{
  "num_hidden_layers": 14,
  "hidden_size": 256,
  "num_attention_heads": 2,
  "num_key_value_heads": 1,
  "head_dim": 128,
  "intermediate_size": 704,
  "vocab_size": 4096,
  "hidden_act": "swiglu",
  "norm": "rmsnorm",
  "norm_place": "pre",
  "norm_eps": 1e-05,
  "positions": "rope",
  "rope_theta": 24800.0,
  "rope_fraction": 0.75,
  "qk_norm": true,
  "attn_scale": 0.0884,
  "bias": "none",
  "tie_word_embeddings": true,
  "parallel_block": false,
  "init": "normal",
  "init_std_qkv": 0.0243,
  "init_std_o": 0.0,
  "init_std_up": 0.0243,
  "init_std_down": 0.0,
  "optimizer": "adamw",
  "learning_rate": 0.00152,
  "lr_mult_o": 0.849,
  "beta1": 0.9,
  "beta2": 0.95,
  "lr_head": 0.00646,
  "max_grad_norm": 1.0,
  "warmup_steps": 382,
  "schedule": "wsd",
  "decay_fraction": 0.76,
  "decay_shape": "sqrt",
  "final_lr_fraction": 0.0,
  "batch_tokens": 32768,
  "max_seq_len": 1024,
  "doc_mask": true,
  "train_tokens": 284500000,
  "max_steps": 8683,
  "dataset": "wikipedia_en"
}
MLP neurons of a small language model. Each row is named by its layer, matrix (gate and up: input weights; down: output weights) and neuron, and shows model dimensions 0-255. Each number is 128 + 24 x the weight over its row's rms, rounded and kept within 0 to 255. Numbers have three digits each. A neuron's up and down rows have the sign that makes its largest values positive.
After each neuron's rows, "fires on" lists the tokens most often at its 100 highest values on Wikipedia text that the model never trained on; "raises" lists the tokens whose logits its output raises most directly, leaving later layers aside.

L11.gate386:112167130170168109125119068142101141121160109136103139117130111153094164102132148107138162114112121170080186102139144125086154104101201125132157142091097155124135128146138110158120138111118139127140118165136104163144175146101138142136148102130122124123139120141132145110136093139158101095145179110102132159163110145071059103117125135131097124151114149122092164112139139136115120129159116103126117096107103119134109112132147137141126118120089108145120154139113082106140123126155094149110103115132139121120148164123123134130090113117143164097109151137118154166165147163153179099132106119122114144125150164109089137163114143150123136138106137116151110137108153134144146144128158167151145131112106132154121163118125113198138099122120186173127127140139082142136105143050146
L11.up386:156160125133165090171112105140106182136117128157127088094136136146137118137138148116131136143107135158145138116127143130093117120119142144171094133146134132150106131183132105111119139142162183172128128115175122127168160155091105082123152112110137134101155103125104170152165106145098145092110134132138130127141109165104100134125113092102114128111128150122141147131125119145153148099148166134117118111125105095136089136131124104095122120164103083108150144162135127135107149088118129169142109124134115075134172135149139144114170166156129137134114133143111148183144138107157146131143116120110141125137146167116076158122131193109122115126132151143128112157159175152142148129164145100130082111101103173139074116133139129135137117183146175127138164155122125165111105177077179
L11.down386:116150108161118116183149146135156130119114135140124119130180086114133146143129137144131134118098154134147118131151133117134141143135081116140131136097143191129127128119106147113130124133116114127135124123139112125127143117125092113128113130132130128161123115124137138115140119141104119134142123133127143103215119165135097121116108131116131123092135139124137131000127087148116159165100120119113112126053132122146080140121133121097088121128110110122131153111142112123153094095083135121123098146158133106145155102143109124130134137149103123105143129139091144109142164133109097159099111147118132102131115240122019098110115117145148121091123147097108133130122118124123133130144158134140102121099165135124101113123136122098125144132130132142109116101148118135108131138127145
fires on: " ", " –"
raises: " |", " |\n", "0", "1", " |\n\n"

L5.gate353:111102131136107125085154132156096076157143108144098152141116119123097136113094130129123114150188141107129083070148147131115093076116143127130129084139152117098104183122092115155129172149086101130149107151155145119107110157138111119137190149131147116115117126112154117112125182083138103154149111140113138098126111123117153132162127116160157129127135102131150086124087123129171160111102095100136111097114084139100128163124109158179100104103112154131121121114119101157129103116094132110160101106142116108131142130157072109160098158076126123103118149108134117118129107116135104147194090145126147134143107151170119164125113147140139124113123106122111102145160113124116119141162110105134166180147086134110120144115074124118136124153096155156128132081100103108123130154120137
L5.up353:106114109150127107150144138161140085080111119115119119098138134131149127144135158125154117167132111177143116142147126129079121119089096138112122145092102114082147116115116147150098158108080098139172081134171165110106152133126097144145141181097146145088142132093151145146136152124150128177093155096101156106129108119143153128160150113146135071107132160102112079075117143139115163109109136140072169160106108092126133143150136144115126144139081111106122118177141110167115110143123182124150130119177139131156102128166145144132130148108123144116139117099133132144120095131147150187111080119121125145120123155132098147156137116131138130145135116145109153174154141085129110131112144131105112169128132113167092147092075140130124093106129181142144139110125113141078138140146140
L5.down353:082119135133130134156142147166144111153121127129148142104147131091126136126110151123116119127145127154137095143115116088107115094134112108126133142118104075122092135132170145155120109108086109109158105124131111116133124122144137134127132109144146138101150123095128114126130120079128147143124115155140145086120129154130158118129130098115096117142115134118129072066123116115131149156095127113127124124151118129075147172136120139192098125129143131160083092138152114159108133159130109177104143116160122143155129134189118105147109129152105145116122091084104147110118151117182126155121090096141095095112135124128079118140137116146181097137138169117114120120102181102130159162101095108138121167105095126109081122145107115119147128075163215178184117085124129125077122145116111
fires on: "ow", "ink", "ind"
raises: "ered", "ering", "el", "ed", "less"

L8.gate344:134110166120124118126167142106107140128107168118111131152105170131171146129067123125133136163151101103139126114130147145127122134137132096112155105117131153077144131161122124141103121171139201084138177094120115079132169179123125143123128145112130139103148164106163084147124090137104138154120152144144149138111083109092088140092133126096163118114114146115098146088118126160128142120107116115133158119157115122143134159160081105138094155132130084103169128159119092148115159123110170149154134115119128109119141167134146151109143142166174105091113115140120121135126110153125087140130128121103136141104142129088113114172128139109105136181146099140156150154139050130126151135127125132066122143102101116120143136132102179146170157164108130150135099131149148120090130092109132
L8.up344:135097127172155106124118135140102098132139137134136123162116090101115165143125138115139113157143105123147124120121109175151138133155115114149120124114133113092139183131109171119102100098113120130128170149142112131111130139124109098104084151111091141081173162113126125156094119068155090124130161131126121092119093132150100147104125157084143101132115157096137138116109147145122070132159118086100138159147108158174164164177117095122142168120088123124128164143096136099138138102145129135141099149135127131111128131087124075076139188110144095120130138116143119133145114141123120173143154120123189123137133091121134121161099138150166157149109143184153114160109119104138153167094133109121113070145141135097125138126097153132087170122118100163123137113164131148117095123108105
L8.down344:147120122099129111140144121125152114132191117147154116098127166085095119127133108149117123130130118123124091147113118123149166116112130134144149144084137137099141134117125135135118092138095127094135132132144158124138119185132148135120136140107142173144150121115112120114128087095135117132075092144148130146113137189062105127143116144108133098126137140132146127054120129154075116144081092104117131099158099150104118134107106106133117179107134095140118167122123097135181121108167106130146159132116120131127162113083154149089137142123149115150156136116145139137125145129134120122118140141154128123133163063094114082125112142174123117171105111122152123102135088102184165176086132134097074120115146090089104137129076120129081152136096103160144135107132096120152117087095128
fires on: "S", "s", " S", "-s"
raises: "ince", "quare", "ound", "ome", "ite"

L6.gate378:159114147137156106094067083122081069146137133138101098135098128146083121134112027116087114179131181152119108158143090159130166138150125108157155156116117160139111125095114112165107108122097125104175135131157178126106158105126138152139122134099154141104121136132146122157099120136153158162180142095141137122150135113127142090115126095154135165154147120160116155161126167109135157123128159121154122087143135119116161134117115134119116107125137140150148091109106123132149116127155118098122141152116138089152160106145175121140125116131142119136147145136135099136137134143086141149145135117129081105108120135158122135126095167116110109157153116110149129137114115092146100113149078130167101133116081096144137135136122110108133110153124060083127133142150090149109101114100125
L6.up378:119152121179131137116103121101105121143126144151149112147118175172107158153125140069105144099140129106081127128186164142161152148136135138096107164100107125152125156112084119147149134123145143119106150125110134125118144111138142128148142097146099135146125160095189139153139159095120133107169113121166119081154115089086166110120130120118157182149133111109121175118117128157098128159106101105141132169139142121118163142121143101146145129138152139150111119124137121097134144135112129067121081141123105120129147141113149118126136124113130123141106118139171137099098125102130136123156155121165119123065095101096112183119204102153129117132182091108141155143150171175083175103114161099123108138128098158123126109097132120152132109121146152116109158110105104091142113107134123
L6.down378:163159110136127151136143089112112105159135148119124111127054107125128143155121125111118142139121141114065125158156113132117126115103118122121119164096152138169095146134133157140130117132130086108152122090154157139138144138149107105185156091102115121141052154114142116136138145122100139118127102117131185097162080097079132127148088133144146142141115124147107131169129155161144136195147127131168146131143100119128157125115117121104121119147158147143079113142128139088148160101143168096129115127090140117171130112148118170140136128120147076151138086136141130129086192124133152138146163162137122110102127138156128090118182119108146110154155160070189153117147108147138140101110129120113139126100123158117146143140152100112128093156132128126117112122151129122135135078097096
fires on: " con", " Con", "on"
raises: "fess", "stitu", "duction", "gress", "stant"

L6.gate431:098158123126207124165107105147113135106118174135098189130102099149131120092142121130103140111136098110172105130143141122143144095111102073109081111125182118143187118146168143137116132117077102127191118099116122103101083133145125149120135113141113145110132114110130132098149136160162118140155172108102163166151112118124130115097165095154148110139127116094165101129133128123107115138163132120157132143161114138123144129203162186085133111123104099083167136156140145149115153104156156146118108137137132130126170133137143117122106114137140137128147144152089130075124092133140135134148082145163132125123178096109133109143088152154171153107106107146170149120101126127139106157153104100145123146125078104148119122114154142140117123142141114137139144122107126143114114136107119
L6.up431:126129150141120123121105118128136081097104165167096155147099115128123142147129112120151171146101106116111152144112140125156124114130190125125127123078171102119125137135092118107137117116104096095152114103164186149124131116118188109114185144117114117138163112130135148179189128141121107166138165143092140171113148097141155117174148126123122118080160103115145077106122107123103098152165184134119139167149131149143125139141127129147137109138124115127141145155098070106163168113136127098119124100119134161167125164163150128135113176165129159111107089102121093113096093089151133113113131146149162154109132156130127128127079111119143165124093138126172140118111122132165102116150147113099155132163109106132144138096161085118115139139148134078131143147102136143144133142102122
L6.down431:150119118120160176193101120164137114097115145212130142090093105116123164129143141142156111134137137093135122149111117067151100107123139137142146101115130160183116105146110109095137131141098120101184119126120095143124149083115158123113172118150125121143142085101135098118122146126150137135119181108082155134175174156142152115150129129172129160134154074146132068099153113146124111211134158157114157190142130137125130118143149118130138125121149125100130122147136122173150105123122121132154102135128145121136138095137152102107115170130103124150148137115100133140114123128122132149109104122138133139108172106093143076107116125166153153110133114143107129098100131154131118174122117149120178160139115137140178110160150126159103150136153118098140116115116156130115112110122134
fires on: " F", "f", "F", "if"
raises: "riend", "air", "inals", "if", "ollowing"

L6.gate364:137110137105160177153126114118112139101128112124144118183095144117134106085157129084101126121151157102084102129127108155130116161080125132121118126145150087142126179148126140132121108135120078191183109123106089085163119123158122126109120080117133149133103145138150143112143104164149128118126108142151124129114109144077094144129172122129126135116091114141132144129087157153134103088179148122149139138132108165137099097107106139140117123136098116076144129164119151170141124181135149178165107137138129141078124134116111119141141153097127112147120114114130132138131138129108129116084128138123132099145138129115128138103110171105128112125089119130155111100095150156113155091134129099124163175104124156093125180093092122154145123189175098145143152177126096139153164143118163
L6.up364:071101137162132105130128119092108119168168099138170142158122152096111131133128134153027102130131118084144113135088134139124110166127124128096114128153126164119128158115131078108184142116107120143158123157185125088144113122163102134149106163134157139130120153142127160138122133103148134106140079124146148087123123069109109149134141153128142163110110111150134121111101132168126104142135129143118136092114135089101133127116136117129117149118125121139145147147122098134135104136134150167120150134156118115125118107092144088118120156136153122099103174095133143094083127081166123094123122132150103101145129153108108141153121164073114128093116159138094115106141166132152115135140129106166154130152092123131144141089066126155125144189159085152105137166162126140126145101116115
L6.down364:129107126116156177121111140125135133142135141123151129166080116124121110102148117142127144141104134160080135131095109119120131150135119125136159094143103110145146136132136120126119142101110122148117116159131154115122134144134117128115137130159110143154116141138129136107135120130127149138129107113133147137136140000143087134141139125121137131106115127145150108127101116149125126238132145099131138145117100131165151110145093152112116148144115105133142113152145132145130133145122124134134125132139105107105120113133163149157127150098138105166129150133130112134136156128113116143090111130126145097147115148124128136137140162071136119134123147153136147107130094127139132114139097137137170119105117119081098149091105115137148144141103127114133141161131150187184156144139140
fires on: ".\n\n", "\".\n\n", ".\"\n\n", ").\n\n"
raises: "====", "The", "==", "Th", "In"

L6.gate72:118109173110125124117102153125146138132147121082170113149105160147120098074164120139107126088157126113105158130138106124105118158115149193119135123143136089119121149149184106103148105129126094140147139169137131129089122160163132153102121117113150139118130163134121124127138144085142151116110110133122150094151120089082121136162116121121104111116129136155095128166105104146166101136139158110112144150148140129100148123172091137075104155127103103095165121122162134180122120143150172102161105104147160139137129130118093123163107147119141142156094147126133178157089133102137130105136106186088140092162152163096117160141132129077093131142143150148126125113100109133086138114086142149144158144101153140105121130090124157152160097136123155131161162165176130127176129153128159
L6.up72:122108133145131107163104144148146097154145120109109116147123142125069087117148100136158150136149136138155139116116106154096128156097146169109111137112128122147115133101132095137141118095112115144138141100172145124150141127156102151129169142138111103142137139167140115118160120128107125134166110131135162125150127073123080139175158183135143120135118100186134066137130155125126155095157114124126133131154173151128134148129087104104107159143101164093121132158114113142111143141138135122151137120175139116078113134179103094153111164100138123103137124136145173127063127062142141125129115136131136110139117185116151138179099151115073097141148167157158159116113146109102090109121130125169124129132125132117107121103088123117151151128096113095124181130175135159165178142129126
L6.down72:134116139131152241124126141134130118142161153086136138182039139134133114113169137130147118103144138108114142100123127142139122154114131132155126124118147088143144121124122113144115131142085122122121145118121133104140129131161103134120145135135128139137140141157111125117157142125161144136134103117108162135159132000114118125127132127110156132118107134161094130146147103151128148186155129129120132146156128124146137129157129152117112120157124124097131099129132130140137120147149155137128117162155119106124141111114167118163115133126151108164107141131108108125129132131144150150105107131114131129166133149132123139131117144074142119123129147180125152081106121100100145116129110139118135114101110127059133135090130130114156133131102131125148149173147129163203148167152135
fires on: "==\n", "==\n\n", " ==\n", " ==\n\n"
raises: "===", "The", "====", "During", "On"

L5.gate135:110134123128107159127103133155167098117165131113129148156084117097114096102169173174098141083105145125106170123130148158111100148134150124144112128111110122172117134118143137112136152130103099147128172122138128094181115120113115135111127135125152098127146147135126168121142109099090123122145133134114140147149099058086125177170121123107129136149126142153076093107153145123136157109124159129116143124130125152129094143104134129084138142126120106131155101104147114144104148163141147127123121126170113097114154146168119065161135172121108157134101168094105160121104097127171142075100110179117139118171111117126137096138139146117101100102161141171089138112126146143126148129133114133152148165099105131092138156103109129133182110161092151103136180175156156160128157128135144
L5.up135:111167122119110129113070151157139109126173140128137127154083115119138095099161150139127145069129156135104140153135154156090096173124123124115111154090121115165130131123147150121134153107109111170129171107142124122161104099119098135117107117164122123155148151165129156112152098127088143128136154136127166128131120063091118147140111111119132143154154129132093112158119139138174128095138144112124161133154100136129100127103126137077107137088126114132174100116137120153098113189142165092122108123169109080117127090164092099152133173131123145116137162102094171136100109088141177126111097151083150116160117136115117115127135136097108107082169155174114131128113147136124120131122132126158134142094112125098152160099083125115157154169104142104139173148174132145137143139133127
L5.down135:102118129117120255118128115143137127141161128122152146189040142115149133133150135143128119148130137114109131123116133140149102135107110115139135141134116081140132117115129126136129137120090091134118139129159135094145106118159107110113112126138114128150133141160095156112133107125141156106135108119127133125152139000092119147134114120117137120124117146138136126130109118143119120121123124120129151141138125130128122099111109127115129159149117135121148116132131124129145131141148157155130131136140094099130136121138150112150120129119142145152110146119097118130125135130124152115087098133126171097168124128131121125128112145096151101127132144163106135100132136125131154117113105119114144139106103114074146126109121149128168135148120115108137138178121120165190162147164128
fires on: ".\n\n", "\n\n", " |\n\n", ").\n\n"
raises: "===", "|", "====", "==", "The"

L11.gate279:115140119127146115155115119127152126127136145103108147107069132114116094123135106136111134154135148133094095134115113116153160165147142138134157122123135116136146093134147125142144147169128148141154140154122146099113138129172065134100111134100133142168145113118089193150084130132108098118115115104091153155084107118109106124134144128123133102155118124138129136116130137125150163099143110105114140116179112154099191137134158126097119151141155087098135159143078149114191150118182061154097117125101087143109170172131103134133125109112113139102136132113163130166167128155119121125182145174088149142144126096125156119123106127149049136143101117097145082128154154136129141124132106153142113146164158118134097139139128123175167117115108102142110133084154129103129139101092108
L11.up279:121167102159136121166175120094106125118113155121131162095113125120164132107168106124111140148144144115152160148175114152174134123106067125127127178142140102158144128195087124149125118142089117153159134150099089104089172144159112110133159131122128139153140110057124128158123119164147142135106143118128136109125104150159104118107115151072128082122140105140128100103141158120132119126127071100108178143125104102117144096150152161104140158179104097130142134174100146091139148085104102117119117165144149137116144129084146141127124107134088103096142126130125133121116100177113135161084140137096105115133190124102095096160115096142129136110122161140117112111131150098134133128118115144135102106146115153115142126121143142117123155123122162172094104143108091151122147123094109
L11.down279:156122150104133116134147142150161119135142149125135111140172129093103133155107107169104133101099108156120125195100141136180134119122109101153120146122174185145122091123153104117145143176147124081093104138119103144125096115119142128098177093127133155163159151111136153142140097092079113142136162142150143096139115135116136120120118125091133107103127165108132134076125147175147144187112087099084101133145128147139145113111114128137131143125161106159132135141135113111176160093115151143094147120126144115143168133119094113077166120127125125120118158112132118161160118170108160124161109087147119138120121074105129119118175117163077111136112115100168123146112128137125122131089108137062138122124162139134142132126131140141121175113113122122139143153145132101115210103124122
fires on: "S", "-s", "-S", "s"
raises: "ch", "p", "w", "te", "port"

L6.gate57:104141122137144109142121144046110107163123113170127140093162152141085098089149099135115160138076133133131136095143123163152142093098155116078142120168142161141158161134091152143173133136153132152101146147106119143137132091111153140157146113144159124081129125117126127106130126139109125100158164109109135152135128096125165081142160139100138149113084117137105122093134145162143136104112131156138141094150107127089132143159084106131141130155129087103150122093085101097160095143120086135148132107118112151120105128150131062092160119165162123108174105114122115144136132101141111145128130191159085140096112114137140128183148100129078107130144126155099110124140128101124124120138149120140084139109141106132162134162098140129134111125110150119128103096146137125146130192104137
L6.up57:154136164108185140141115163108119116169120135177145145139100108122088106117127132098121120140109138089111123094110109143126148102085129167075139096151153097167154131132133164158133085155155136127132140126080098163113133094105152130179123120118148117100098117131126105124144124124146154072136130118136129169141129138112150097142143123084124133120078117130147155144112157118167165132101091104153134107160111167106122120115084173132132151187126127097131131088105075104150076151117137160168124131135157140123116144147093080124180118127129116146160101140115124152141134136139088156134108147147122167108143120106129115190165086175128111153164118110110096103100121120104106132134117098141129126121162133092163153103116134145133112129117112146135111081128174133129106143134146
L6.down57:156179114154208148113097189136148109177155126161148146118146106134098132143130159128123165116133118104153086128093126133147109116128139139115116079094133066143075147111118152137159121107104099131110118135067108094150152131138154160124136103100141101119126118112143141131141102134127111101108091112184126155145118114138129113141133145077119146132103127124119145080143160151134147113152081118131124133142128144144119099163106134101123133167115163123091135098141148130155144121118128136091140127131118085112143104082147073177157148135158123152097110092154157113120115164183066171124124121124122126084143133127128161156132099128148137143156122149155131104101138135109124142125108138104119134123168154123136127086134115105185158124107153153113134117112132118162138149177143
fires on: "é", " et", "ou", "ook", "ie", "ott"
raises: "es", "c", "ies", "ric", "al"